Part of a small language model's weights: untied embeddings.
MLP neurons of a small language model. Each row is named by its layer, matrix (gate and up: input weights) and neuron, and shows model dimensions 0-127. Each number is 128 + 24 x the weight over its row's rms, rounded and kept within 0 to 255. A neuron's up and down rows have the sign that makes its largest values positive.
Before each neuron's rows, "fires in" lists the words (lower case) most often at its 100 highest values on Wikipedia text that the model never trained on.

fires in: "such", "same", "known", "cllrs"
L3.gate91 [104 103 123 129 138 122 124  72 114 186  98 126 115 131 161 114  74  87  99 113 112 129 107 147 104 158 169  92 128 183 125 124 165 138 140 119 136 112 165 139 166 165 138 136 150 112 149 143 147 145 153 146 143  85 120 156  93  94 104 108 158 141 104 154  98  94 162 131 148 154 131 106  91 127 103 167 100 154 162  85  75 143 119 136 139 147 117 161 153 110 127 100 121 147 127 117 131 125 124 180  95 145 142 121 134 128 132 139 185 143 106 170 141 149 105 126 120 121 132 141 137  95 142 138  94 118 147 126]
L3.up91 [153 110  88 119 121 130 127 144 125 129 105 108 104 152 144 128 149 121 122 116 112  86  97 133 153 131 149 114  97 123 140 112 123  84 132 110 127 127 145  91 126 160 109 115 132 119 157 139 146 159 141  86 150 139 112 125 142 161 119 137 131  85 158 130 154 139 143 146 146 130 131 117 110 129 102 160 112 159  98 104 112 106 114  98 137 140  91 117 143 159 115 150 120 138 116 124 128 167  97 116 172 132 136 191 122 174 146 178  83 129 112 109  94 167 111 117 119 163 117 131 132 104 125 126 163 123 152 146]

fires in: "who", "use", "without", "using", "want"
L2.gate675 [172 117 149 118 115  96 112 120 113 139 127 148 138 132 166  99 172 119 164 141 129 137 132 126 115 150 131 104 141 123 138 108 135 164 104 108 104 166 131  87 142 168 142 150  75 132 156 115 137 158  94 120 123 132 131 105 133 144 153  93 183 113  99 128 141 102 134 132 143 110 116 138 118 118 156 150  81 108 183 124 154  68 134 137 151 116  61 148 174  93 135 111 109 133 135 103 125  85 106 114 136 140 116 112 118 133 123  99 138 156 149 130 113 171 132 142 149 169 134 116  78 135  94  71 157 104 140 125]
L2.up675 [141  96 117 106 121 127 124 112 116 148 176 125 163 107 140  59 172 151 151 130 128  85 143 137 119 140 149 157 154 120 168 127 132 148  75 138 122 130 101 125 102 134 106 129  84 157 140 137 139 174 120 123 126 102 173 108 143 124  89 107 146 148 145  95 145  90 144 147 157 134 120 145  82 111 148 146 101 113 114 105 123 106 140 147 110 131 102 137 156 114 143 128 128 137 119  65 145 145 146  95 127 144  98 132 145 156 119  80 129 152 138 126 122 164  96 123 137 117 112 103 101 126  60  71 190  86 122 162]

fires in: "such", "only", "same", "least", "much", "far"
L2.gate170 [127 116  93 122 122 149 157 132 139 140 142  84 114 151 118  88 145 101 117 146 145  62 108  80 138 155 163 139  90 127 111 126 152 152 123 154 123 136 107 136 107 158  81 141 163 119 176 110 105 178 128 131 164 102 108 151 148 134 139 115 126 110 138 139 117 109 124 129 129 147 114  92 135 143 114 160 124 156 135 138  97 109 154 127 128 173 149 131 119 126 147 110 156 145  94  99 134 140 164  88 170 114 156 115 120 102  82 169 117 166 193 100 176 115 133 167 130 131 132 149 129 122 151 113 119 161 121 177]
L2.up170 [151 106 134 131  80 184 151 143 115 133 137 104 140 148 119 127 138 103 132 103 108 158 104 137 135  98 133 142 103 142 153 105 120 147 103 107 126 100 157  77  73 136 132 149 149  75 165 144 118 159 158 137 167 127 124 156 132 129 140  95 148 107 112 138 105  97 143  91 131 104 122  80 129 139 149 160 130 139 115 101 100 153 110 137  98 118 109 145 144 132 154 121 141 137 139  86 143 172  95 122 100 129 115 131 155 137 140 164 114 119 135 161 123 144 108 128  98  99 154 114 104 162 130  81  84 167 119 148]

fires in: "november", "october", "year", "career"
L2.gate380 [ 94 109 172 102 131 119 114 151 153 124 108 159 104 123 131 158 136 169 133 124 143 124 139 131 115 136 133  72 140 117 105 144 126 126 105 175 120 117 173 165 104 118 165 127 154 105 142 133  94 132 124 147 151 128 100 144 104 122 134 158  96 151 119 132  89 141 121 185 119 166 150 117 139 120 151 105 143 154 119 105 111 158 121 113 139  82 133 107 106 156 149 126 127 143 118 135 115 154 166 164 128 108 136 172 141 124 146 156 145 135 123  98 145  99 171 130  99 162 157  98 129 122 156 117  94 125 144 127]
L2.up380 [129 139 174  79 147 103 158 136 158  99 132 131 134 113  88 172 131 110 157  93 105 126 148 125 123 136  93 104 137 158  91  77 130  76 133 133 155  71 130 127 114 126 150 131 163 142 138 145 100 127 125 132 161 101 153 115 123 163 161 127 103 120 114 131 111 118 150 159 125 121 135 133 146  87 134 119 122 101 137 104 105 147 112 126 132 111 130 138 127 164  81 129 120 169 112 143 140 173 114 139 155 168  81 160 104 104 109 149 138 132 155 117 156  76 135 118 134 132 140  76 136 155 150 124 140 134 139 170]

fires in: "which", "what", "t", "too", "that", "how"
L9.gate570 [ 74 118 125 139 103 133 128 119 103 142 160 111 114 176 146 146 137 136 126 139 111 204 148 137 131 112 155 121 115 153  88 144 102 131 173 113 139 141 129 149  85 129 113 134 114 124 140 141 158 143 115  90 105 165  99 108 146  92 168 106 132 117 140 107 160  80 128 119 138  97 141 148 143 135 142 121 145 115 113 139  98 133 133 181 115 123 112 159 147  90 130 116 153 143  92 151 151  95 133 129 109 152 128 168 114 133 166 168 164 100 144 143 141 114 144 114 131 166  98 106 122 110 132  83  99 166 134 181]
L9.up570 [169  74 143 150 123 129 156  97 163 148 137 145 107  93 113 118 145 148 188 130 117 145 173  99 116 123  94 148 121 120 153 113 114 123  82 143 125  73 144 117 120 130 146 132 113 134 147 104 125 122 123 151 106 117 128  93 146 133 134 134 121 156 112 126 160 140 141 155 118  89 127 104 114 109 124 155 114  79 153 135  89 149 113 144 164 138 196 205  96 111 149 117 165 128 105 149 110 123 156 101  80 138 168 171 130 139 159 130 154 113 103 130 144 129 114 127 133 185  94 117  82 138 118 149 129 138 139 138]

fires in: "she", "he"
L11.gate4 [107 137 164 139 104 118 125 124 132 171 145 148 149 123 119  90 101  93 132 149 118 169 123 136 109 143 107 115 115 159 149 110 155 150 112 122 125  97 152 131 122 109 156 132 154 127 147  81 108 113 132 156 102 109 166 124 114  76 176 119 104 105 158 131 100 138 128 130 109 129 110 178  79 141 126 168  99  83 135 169 122 114 165  83 128 114 123 113 149 104 132 119  82  81 132  73 118 105 141 156 133 167  95 164 114 120 147 125 108 155 132 122 111 102 194 129 141 114 193 126 123 133 118 149 114 107 154 125]
L11.up4 [137 144  96 103 126 119 120 169 135 137 157 124 152 155  71 130 144 129 111 153 107 147 137  85 118 132 116 126 114 120 118 125  99 139 112  91 136  83 108  74 131 151 145 118 146 127 165 142 182 121 123 109 119 107 151 152 116 155 101  99 135 132 138 148 115 173 101 121 123 124 100 116 155 105 136 141 155 110 100 101 142 140 120 147 119 148 123 118 106 118 103 116 139 113  80 108  92 102 133 156  79 110 120 145 104 140 130  94 144 110  92 183 109 117 125  97 122 191 123 156 125 132 101 121 143 138 137 119]

fires in: "which", "that", "would", "what", "it"
L8.gate408 [135 143 124 155 100  51 126  85 130 128 158 121 159 131 119 143 164 139 165 116 138 190 124 108 124 155 110 134 124 132 115 125 109 123  86 151 171  97  94 126 125 133 134 111 120 135 129 137 123  83 132 118 148 111 116  88 143 125 125 121 103 170 136 132 133 126 138 116 143 149 128 160 136 131 102 138  66  95 129 126 127 105 111 101 153  65 153 123 132 138 160  92 112 171  97 125  90 174 117  81 104 118 135  96 120 173 118 117 128 134  97 176 178 116 137 121 137 130  93 111 143 143 133 158 129 132 159 139]
L8.up408 [ 97 135 126 156  69 137 121  98 113 145 148 127 143 123 121 124 101 130 197 173 134 156 113 137 130 131 152 169 114 153 160 111 164 140 136 108 126 101 100 128 158  98 128 157 143 142 163 137 139 120 175 165  77 112 145  83 123  81 156 135 128 161 112 145 122 110 138 129 146 108 121 122 118 163 118 151 114 119 147  87 133 161 111 148  92 126 126 111 123 107  89 159 136 168 125 130 141 108 112 120 103 136 171 154 115 128 147 134 130 139 130 122 116 114 140 135 136 152 134  80 107 129 105 129 154 167 186 169]

fires in: "with", "on", "assists", "borders", "helps", "pune"
L2.gate335 [137 126 103 121 174 137 145 128  95 129 132 132 109 150 119 138 164 131  97 121 143 121 123 119 145 170 117 137  79 148 181 159 188 101 147 138  85 118 130 133 137 119 148 124 106  91 160  68 123 124 170  91 119  96 134 171 128 131 200 146 131  97 144 124 122 135 148 103 139  67 105 150 124 146 154  77 102 143 150 111 128  91 117 128 151  95  92 167 100 164 120 127 104 112 107 141 157 144 165 142 141 141 122 155 147 133 112 148 124 114 115 126 128 125 117 122 105 132 125 118 100 125 130 126 136 158  79  68]
L2.up335 [131 127 127 123 134 143 105 126 114 176 122 131 125 156 114 137  64 128 116 117 174 103 117 134  92 138 137 119 152 169 152 157 150 153  94 127 117 118 137 142 119 144 105 114 114 112 151  93 146  97 171 100 120  83 181 167 179 129 128 128  95 145 162 112 130 131 106 107 162 110 167 166 136 149 103 108 135 111 110  85 109 140 108 152 153  93 113 105 127 151 100 114 126 112 107  88 140 115 136  99 161 152 109 162  98  86  84 168 144 116 155 108 123 122  87 146 115 129 100 122 110 167  95  88 121 183 109 123]

fires in: "he", "england", "m", "london", "william"
L7.gate77 [118 122 168 144 125 123 167 131 118 115 154 127 163 126 149 121 125 116 142 124 126  99 118 144 125 126 144  81 122 148  99 111 128 151 182 111 100 135 123 167  99 101 129 108 122 122 123 146  97 143 107 146 132 109 149 118 123 131  97 102 178 147 145 130  79 117  89 129 125 148  70 108 127 156 127 115 108 120 124 102  93 109 172  82 133 149 136 144 149 129 128 142 123  70 134 126 117 135 121 130  99 141 111 133 128 137 169 151 125 143 156 142  79 138 163 140 169 187 126 138 127 139 150  97 186 111 122 131]
L7.up77 [129 117 131 110 129  90 156  64 121 123 123 112 135 155 118 156  93  98 110  87 127 162 152 101 123 135  95 120 160 157 125 153 134 134 146 138  94  84  78 143  98 113  88 136 108  94 135 137 148 100 126 141 109 160 144 119 141 140  97 127  57 107 119 129 114 107 116 148 126 100 157 102 154 148 115 158 150 106 140 122 122 103 133 144 152 114 125 113 118  91 159 151 127 123 130 125 141  96 108 137 109 172 132 140 125 160 109  82 147  99 120 164 129 153 104  87 123  61 120 134 122 142 116 129 175 154 109 120]

fires in: "which", "it", "that", "who", "she", "he"
L13.gate20 [127 154 143 154 132 144 150 125 151 169 150 136 162 158 140 113 131 106 154 130 108 129 117 132 132 122 145 111 139 107 114 137  78 159 127 109  97 176  94 148 120 119 128 135 123 115 167  89 104 148 169 136 174 144  95 127 122 100 114 138 146 100 107 142 192 143 132 147 171 124 122 105 155 107  84 142 102  99  77 140 128 127 117 136 123 148  89 181 128 112 136 139 134  54 100 159 138 152 149 127  88 146 144 122 143 134 117 160 119 122 145 141 148 156 121 171 139 140 119 138 118 120 139 115  98 127 183 125]
L13.up20 [141 142 132 122 107 140 130 107 156 142 141 114 129 153 120 110  77 140 158 142 116 219 144 111 136 140 128 125 140  72 148 172 138 125 112  90 159 156 120 140 110  83 128 121 126 120 113 114 127 147 116  98 122 114 130 151 162 122 129 127 132 178 117 140 130 150 169  99 149 114 123 140 153 129 126 151 113  97 143 147 143 139 153 161 143 130 182 176 129 110 113 121 120 116  90 104 153 134 107 130 115 159 143 154 108 134 149 140 132 108 113 114 122 116 140 168 130 128 106 149 132 134 137 118 126 169 119 150]

fires in: "received", "won", "win", "winning", "labor"
L3.gate534 [141 145 153 135 120 151 150 166 124 133 107 109 119  95 117 109 134  95 109 127 148 117  88 123 130 147 118 114 136 153  73 101 115 192 134 162 122 147 167  89 144 126 162 108 101  98 137 110 103 171  98 158 163 143 124 103 111 123 122 129  98 151 126 135 135 133 108 165 117  88 128 115 121 130 115 112  99 151 139 126 155 148 162 192 150 139 125 145  99 132 132 112 126 106 112 181 111 104 106 136 102  99 115 141  88 121 107 110 149 108 141 131 156 143 164 145  71 114 107 102 150 147 125 151 123  90 113  95]
L3.up534 [100 158 155 143 102 113 155 121 115  94 157  68 146 144 139 131 150 102 119 119 169 119 128 153  81 159 141 134 131 178 110 139  78 125 111 112 115 150 147 121 147 109 145 122  99 102 135 148 123 123 134 106 156 149 102  95 152 115 130 141 148 151 106 157 140 124 111 140 103 132 108  84  99 106 156 127 106 115 117 137 161 122 155 149 124 118 170 184 148  99 125 139 104 178 144 123 104 105 109  88 113 153 139 135  82 116 105  92 126 125 133 147 132 152 100 129 136 132 122  90 116 117 112 123 105  65 139 110]

fires in: "after", "when", "if", "should", "whether"
L9.gate230 [104 135 117 125 110 120 124 147 147 112  95 145 127 135 108 128  89 170 178 110 153 135 113 117 163  96 147 162 127 158 171 127 124 143  99 133 121  83  92 115 170 113 119 152 129 111 117 132 114 137 111 144 137 116 129  66 140 152 159 132 142 119 159 202 146 143 111 133 132 151 142 132 152 157  90 185 114 171 148 138 121 118 160 146 112 135 134 134 134 143 124 106 141 156  90 129 131 104 126 125 116 143 115 136 166 142  98 136 143 102 120 135 174 130 103 115 182  92 131 116  84 137 140 138 100 100 103 112]
L9.up230 [124 130 156 117 134 113 136 130 131 158 117 125 113 139 129 121  98 158 130 112 137 123 117 147 116 145 163 133 115 153 116 143 146 139 101 162 107  57  71 163 163 117 176 135 145 147 161 112 108 131 106 124 136 112 104  71 145 138 117  62 182  84 144 165 127 143 107 113 158 123  84 133 160 111 104 127 113 105 141 103 135  95 138 163 129 172 139 108  93  87 120 158 137 148 118 111 157 157  74 132 101 115 136 130 130 123 139 146 109 123 129 111 120 192 152 108 145 116 146 101 107 106 127 105  86  93 128  98]

fires in: "since", "by", "from", "until", "to", "before"
L7.gate257 [112  91 132 161  98 163 127 116 141 114 101 158 150 119 158  85 110  78 148 143 147 107 122 142 120 140 126 117  82 101 118 107 130 137 133 126 182 145 109 152 120  84 124 156 144 168 155 159 127 133 179 118 103  98 112  86 116 111 127 103 173 110 103 142 141 108 183 154 109 115 142 121 107 151 130  98 127  96 124 138  75 154 101 125 141  82 123  58 138 107 132 124 125 128 153 147 128 112 138 130 106  94 144 143 141 126  99 162 150 138 183 124 115  89 139 187 132  99 114 137 122 125 140 130 157 116 106 129]
L7.up257 [142 124 133 119 127 153 108 151 148 104 115 131 145 140 123 110  90 130 127 146 107 130 121 186 114 114 101 112 139 139  72 148 108 152 158 122 150 152  92 170 138  93 124 147 161 149 132 131 101 152 156 156  93  84  75 155 100 116 147 118 130 133 106 121 150 156 106 135 100 123 109 142 117 166 144 104  78 127 138  97 110 126  87  86 146 141 122 143 149 159 116 155 115 128 156 129 146  70 155 166 100 133 150 115 112 131 147 141 148 122 127  81 105  98 131 153 130 124 118 122 111 112 145 113 188 149 130 129]

fires in: "of", "to", "by", "following"
L9.gate346 [115 123 130 119 190 177 134 122 113 107 111 150  99 141 116 126 135  80 101 122 141 166 123 117 131 134 133 141 134 137 163  94 113 120 120  78 100 114 141 137  83 144 143 114  91 133 148 144 137 124 169 120 118 151  84 165 108 123 114 127 162 140 123 109 168 115 153 113 161  88 154 142 110 133 149  97 100 169 143  71  88 132  72 156 130 132 104 159 116 143 148 149 128 156 110 137 140 108 163 132 125 111 101 112 121 129 106 121 142 129  96 126 139 136 130 119 105 170 119 147 130 146 155 118 112 128 101 114]
L9.up346 [ 93 105  93 129 157 158 144 106 119 108 152 109 174 126 150 136 131 146 160 169 131 116 128 101  83 149 171 124 150 128 161 138 116 124 143 182 116 102 103 106 135 108 115 117 149 132 130 131 112  99 149 116 154 150 107 116  88 176 116 148 115 111 121 152 103 147 150 109 127  92 181 127 153 115 112 107 126 146 171 105 124 142 134 155 135 133 138 139 149 152 156 146  85 146 140  86  95  91 116 148 107 142 148 101 151  93 148 120 110 154  70 131 126 124 127  89 105 129  82 148 134 135  93 112 141 154 151  80]

fires in: "high", "under", "march", "early", "middle", "far"
L8.gate506 [146 124 181  88 167 141 141 128 119 139 120 123  70 130  93 116 117  90 152 119  84 130 169 137 138  85 119 130 138 130  89 118 134 134 102 130 155 100 120 164 149 156 111 119 132 127 121 162 169 151 107 105  97 119 165 104 147 145  94 103 165 144 109 119 177 141 121 124  99 130 133 112 139 121 139 108 151 110 138  91  73 112  99 136 120 128 131 128 147 101 141  49 187 169 148 130 111 114 159 105 135 133 137 159 139 177 117 145 135 127 143 142 144  74 143 143 115  94 151 136 143 145 114 131 107 131 128 157]
L8.up506 [149 122 173 165 135 161 115 120 106 138 144 143 133 140 117 141 100 123 139 155 154 114 110 145 145 131 134 114 140 161 117 129 170 137 143 146 122 131  96 120 130 136 175  73  70 133 131 137 160 172 160 122 158  47 153 103  86 166  99 119 104 135 144 133  97 132 158  81 170 132 133  97 129 130 153 154 148 108 155 136 150 135 116 108 189 153 136 105 113 152 152 155  94 140 117 142 148 152 119 143 168 129 155 135 139 138 136 200 139 140 118  80 105 135 116 127 153 111 145 139  96 119 116 113 172 120  87 171]

fires in: "after", "november", "before"
L2.gate181 [ 98 102 138 123  85 138 128 121  87 108 138 180 160 185 139 128  81 103 166 164 144 157 123  77 144 142 101 135  83 165 153 114 125 113  61 102 173 137 135 158 126 142 115 119 161 159  84 172 140 100 172 141 122 104  90  89 118 139 115 138 123 124  86 143 117 118 132 114 125 178 179 120 124 117 138 167 160 100 135  94 124 152 163 114 123 125 143 141 121 138 187 112 120 126 151 117 116 132 154 135 103  84 143 108 135 127 132 121 172 159 125  97 149 105 146 131 150 152 130 154  99 129 160 106 115 132 127 159]
L2.up181 [ 91 174 157 127 125 112 126 108 136 112 129 155 147 130 120 128  98 154 167 134 109 147 154 123  71 144 103 143 169 153 137  93 109 127 144 154 110 102 141 122 143 138 152 102 120 176 160 169 117 157 123 130 145 123 106 102 109 129 144 123 179 112 128 120 110 142 164 175 132 109 121 108 114 120 145 130 119 121 168 114 153 109 102 141 154 117 129 149  96  94 139 163 116 130 137  76 115 134  81  91 101 141 110 109 113 147 153 143 132 129 101 111 150 138 158 140 151 143 124 124 146 130 157 105 145 147 163 141]

fires in: "of", "able", "unable"
L9.gate416 [106  93 137 127  80 126 128 130 133  97 178 159 152 129 137 143 154 135  98 113 127  91 107 118 105 122 143 116  75 134 115 116 116 128 122 158 131  77 136 140 115 175  74 111 112  62 113  93 116 138 135 112 131 122 117 127 162 149 116  93 120 176 146 163 131 116 118 115 104  98 125 132  89 138 113 138 137 131 103 138 121 147  99 166  99 151 137 140 114 130 133 160 128 143 181  92 168 139 146 106 184 127  78  92 140 113 156  96 107  93 113  96 136 110 117 144 164 123 138  75 124 123 117 128 119 124 134 106]
L9.up416 [151 113 141 106 112 113 140 123 112 142 154 159 119 137 111 130 126 112 121 149 126  91 117 134 145 130  95 138 148 147 107 107 102 143 140 130 184 110 163 100 161 149 171 141 142 182 112 144 136 115 150 116 110 129 143  67 132 148 101 118 108 132 108 120 115 112 121 120 145 129  93 120 118 129 103 127 132 128 151  70 117 131 135 133 153 134 132 113 124 150 153 122 110 113 170 103 151  98 132 106 146 137 116  94 110 162 107 131 160 102 147 156  84 169 104  96 111 156 149 130 138 147 129  83 136 101 119 163]

fires in: "was", "had", "he", "have"
L14.gate313 [118 137 139  93 185 122 134 133 130 114 127 163 105 126 126  98 145 133 173 126 161  63 124  86 136 144 121 134 152 173 144 131 138 131 127 136  97 111 107 140 142  98 129 123  99 134 158 178 124 130 104 157 150 108 115  64 111  84 125 151 151 140 116 143 127 167 134  74  97 117 136 133 118 117 143 125 110 145 125  82 153 114 133 130 148 105 129 155 149 130  77 124 102 126 117 102  89  95 119  90 103 164 113 130 114 143 127 112 119 138 153 126 106 103 160 158 131 114 156  97 114 127 107  84 148 126 135 123]
L14.up313 [127 156 115 132 153 180 130 155 152 130 127 127 156 161 165 121  88 157 114 142 130 108 141 119 130 106 104 125 156 158 126 168 107 161 159 159 117 150 123 146 186 119 135 140 161 125 131 141 131 130 128  82 146 141 124 117 128 111 162 108 121 103 159 175 105 135  88 128 105 138 147 137 127 149  64 141 126 143 127 106 164 144 108 131 113 180 149  82 109 130 107 128 127 122  78 137 140 162 115 131 135 111 127  95 107 132 181 143  97 109 148 198 111 124 143 153 143 115 134 150 135 103  99 164 102 134 145  92]

fires in: "which", "that", "with", "george", "james"
L11.gate522 [173 130 110 128 141 129 123  64 129 120 167 157 105 164 106 125 131 111 166 135 142  75 117 155 103 117  72 131 147 154 136 144 129 120 104 151 113  98 125 136 132 127 166 139 115 146 128 110 152 102 122 128  89 148 144  90 161 165 123  81 119 174  95 135 119 104 147 133  89  92 129 125 173 173 122 151 106 127 130 135  79 128 136 157 112  70 121 158  97 103 148 119 119  99 142 168 143 130 133 101 152 146 134 106 114 157 164 154 135 103 104 131 137 170 124 166 149 133  87 113 139 126 111 104 110 116 153 178]
L11.up522 [114  98 142 134 139 108 114  77  94 121 110  76 131 129 128  95  91 120  87 144 138 145  97 102 135  96  92 118 141 170 131 132 107 137 111 107 103  79 112 132 106 147  97 139 123 116 181 128 108 161 146 126 113 134 130 106 107 121 140 149 122 143 110 133 116 143 118 137 102 139 139  90 148 132 122 113 154 110 102 136 122 170 161  88 141 181 124 135 113 146 123 161 122 100 119 133  81  78 192 122 109 145 149 122 156 102  94 140 133 196 103 157 139 198 134 135 118  57 143 138 135 125 127 132 155 117 165 144]

fires in: "of", "oak"
L9.gate360 [144 138 168  87 143 152 122 132 117 112 178 105 138 137 152 121 120  83  91 105 127 135 117 105 107 103 108 131 129 149 110 113 100 134 159 153 172  91 119 101 148 135 138 106 123 100 150 109 172 118 125 153 141 106  96 123 109 169 155 116 155 150 115 124 126 131 136 125 104 104 155 152 158  84 125 109 108  89 134 122 181 105  94 120 171 152 140 152 101 135 141 151 134 112 109 153 136  92 148 130 176 128 153 131 105 159 140 120 118 118 121 124 107 163 126 133 124  99 132 106 102 155 142  64 122 136 165 140]
L9.up360 [100 145 156 114 118 136 114 119 121 121 141 137  99 103 144 128 129 131 149 137 109 126  72 153 116 135 141 140 122 125 128 102 170 105 133 109 102 129 102 135 135 117  50 109 187 108 147 111 137 137 105  97 122 151 156 115 133 131 161 102 113 175 114 151 134 125 130 114 115 145 101 164 117 151  92 159 123 113 162 145 118 155 107  89 125 161 134 127 126 142 125 137 135 131 158 115 135 159 158 144 157 144 172 146  79  82 118 126 167 148 135 160 128 123 103 185 153 125 126 130 118 118 156 143 171 126 152 120]

fires in: "with", "about", "on", "and"
L2.gate460 [154 128 136 117 156 147 148 134 137 132 144 100 115 164 132 106 146 137  63 122 108  76 147 123 141 166 131 127  87 135 151 140 184 109 156 103 145 121 147 132 121 100 154 106 143  86 149 121 116 129 138 138 157  69 159 163 128 127 100 148 165 125 126 164 151 115  93 106  98 127  92 148 124 139 123  96  93 144  80 145 143 114 150 129 112 133 120 134 113 144 103 139 130 167 150 124 144 139 133 111 172 132  89 175 136 118 112 120 125 107 132 136 137 128  98  79 160 139 103 104 113 109 174  78 124 142 107 117]
L2.up460 [163  96 145  94 121 124 130 123 113 147 139 106 132 110 130  90 110 120  81  81 120  96 117 145 107 144 131 126 120 159 146  94 116 108 156 122 128  63 140 124 109 119 121  97 129  74 125  95 137 135 115  89 139  73 120 134 152 133 132 150 154 131 101 141 116 122 136 101 150 116 132 188 108 148  79 115 134 132  72 125 123 120 110 139 111 125 132 154 144 176 111 103 116 166 162 107 155  89 179 123 180 160 100 143 137 105 103 105 156 124 132 119 164 155 104  73 170 129 107 110  77 136 141  85 117 140 110 133]

fires in: "he", "his", "she"
L14.gate551 [126 138 160 156 134 134 139  97 114 126 142 111 143 121 155 134 147 100 106 135  96 140 113 129 145 168 135 139 120 129 132 137 139 134 163 143 153 177 178 129 151 112 156 161  98 120 201 131 115 111 135 182  72 166 108  56 125 124 145  88 106 132 111 125 101 175 139 122 160 111 149 132 138 139 135 159  82 136 109 157 128 110 117 151 144 123 156 115 133  53  70 107 120  88 158 131 117 100 127 118 136 145 103 158 102 138 147 137 169 137 148 167 146 148 108 133 116 143 136 109  98 113 134 143  84 140 154 121]
L14.up551 [117 179 102 100 142 122 130 147 135 127 131 114 150 139  95 159 144 134 160 182 122 134 140 152 114 116 158 152 121 170  99 101 143 128 127 213 112 204 152 136 126 104 132 159 108 149 163 135 153 114 130 153 120 104 147  94 118 133 112  96 172 139 123 122 120 134 100  90 128 132 129 129 159 131 100 111 114 104 120 193 178 102 173 148 118 114 158 114 121 142 150  92  90 191 117  87 151 150 160 111 123 158 110 148  85 115 109 105 120 180 113 135 114 128 119  73 137 131 152 120 108 135 146 137  95  84 148 119]

fires in: "of"
L9.gate510 [124 126 175 114 162 148 155 131 105 114 118 138 113 156 115 147 168  85  96 120 147 105  80 140 112 179  93 121 110 137 182 147 112 113 142 156 136 157 146 103 113 152 114  86 126  73 162 159 156 135 144 147  99 113  72 134 112 137 105 140 123 146  84 156 100 131 160 132 137  98 148 113 108  97 110 168 101 131 128 131 132 135  93 138 114 126 119 143 144 146 115 133  95 131 111 128 169 111 149 145 132 159 144 100 142 143 109 104 166 118  63  97 120 123 157 146 126 126 165 121  78 106 122 149 115 132 105 123]
L9.up510 [126 117 139 118 120 146 105  84 113 126 174 157 128 130 123 124 111  93  93  87 147 133  98 109 124 122 161 157 101 113 151 135 142 133 159 136 110 135 167 160 156 126 131 128 169 107 113 112 154 112 149 150  85  96 125 144 117 132  98 126 162 120 147 126 123 116 152 124 164 115 117 153 129 135 129 122 162  99 124 138  93  99  91 125  73 128 118 141  84 160 133 111 138 110 197 119 119 114 133 152  97 152 153 137 152 118 156 146 180 111 134 110 113 124  77  86 137 120 106 138 147 136 136 129 142 129 117 111]

fires in: "the", "first", "s", "previous"
L14.gate654 [ 95 122 124 136 140 136 114 112 141 100 128 145 146 119 128 174 163 153 130 152 120 138  95  85 141 138 120  88 112 144 107 164 116 132 165 135 111 123  73 135 137 161  95 101 114 118 107 152 135 152 140  99  80 126 115 118 103 113 136 128 107 120 146 120 137 102  81 121 150 127 122 126 162 132  80 169 105  84 108 134 105 111 139 109  57  88 146 163 172 108 124 157 136 141  97 116  88 143 128 104 140  98 127 150 170 139 128 133 122 143 104 123 151 139 117 136 113 190 123 125 154 108 126 134 143 141 118 121]
L14.up654 [106 146 175 141 121 179 129  92 104 145 150 123 137 133 160 107 158 138 151 137 102 128 139 110 117 131 129 147 121 191 111 129 111 110 124 139 169 126 103 103 132 120 113 132 181 160  92 134 114 121  98 166 131 136  93 111 137 139 133  54 110  90 111 127 128 180 134 111 129 114 158 135 140  98  79 112 109 134 129 112  94  81 120 159 142 142 148 169 116 106 124 165 165 112 151 169 151 121 120 127 145 156 133 130 135 157 144 140 110 126 154 137 142 114 152 165 144 149 134 151 166 123 179 118 150  98 137 159]

fires in: "of", "in", "metal", "studied"
L8.gate580 [171 106 141  85 164 138  92  84 118 120 104 135 125 171 153 141 114 129 146 112 162 119 137 159 110 123  97 159 100 140 137 115 168  66 122 119 165 114 120 149 113  98 156 111  59 121 158 155 158 132 111 127 112 104 126 122 103 128 140 117  95 128 142 116  98 158 148 150  90 120 133 145  79 134 131 127 143 142  64 143 130 162  82 135 117 126  99 143 115 168 155 120 136 139  85  77 114  59 152 110 130 122 130 124 154 122 141  99 165 124  96 131 131 130  67 125 117 122 111 124  98 121 129 138 111 140 143 150]
L8.up580 [ 99  97 102 147 147 101 152  94 109 115 110 122 127 113 148 108 105 119 115 106  98 108 144 119 101 103 124 153 109 142 161 128 127 147 148 112 115 100 126 149 174 196 156 164 114 161 155 157 159 107 124 105 110 124 133 129 115 177 168 151 139  73 136 175 117 159 142 137 127 115 123 142 165 133 125 113 108 128 147 122 111 150 150 126 138 131  93 130 128 153 157  88 155  93 112  79  95 125 122  89 119 105 109 154 152 141 134 145 145  63 142 160 135 138  97 162 151 112 138 124  87 129 114  91 176 129 138 199]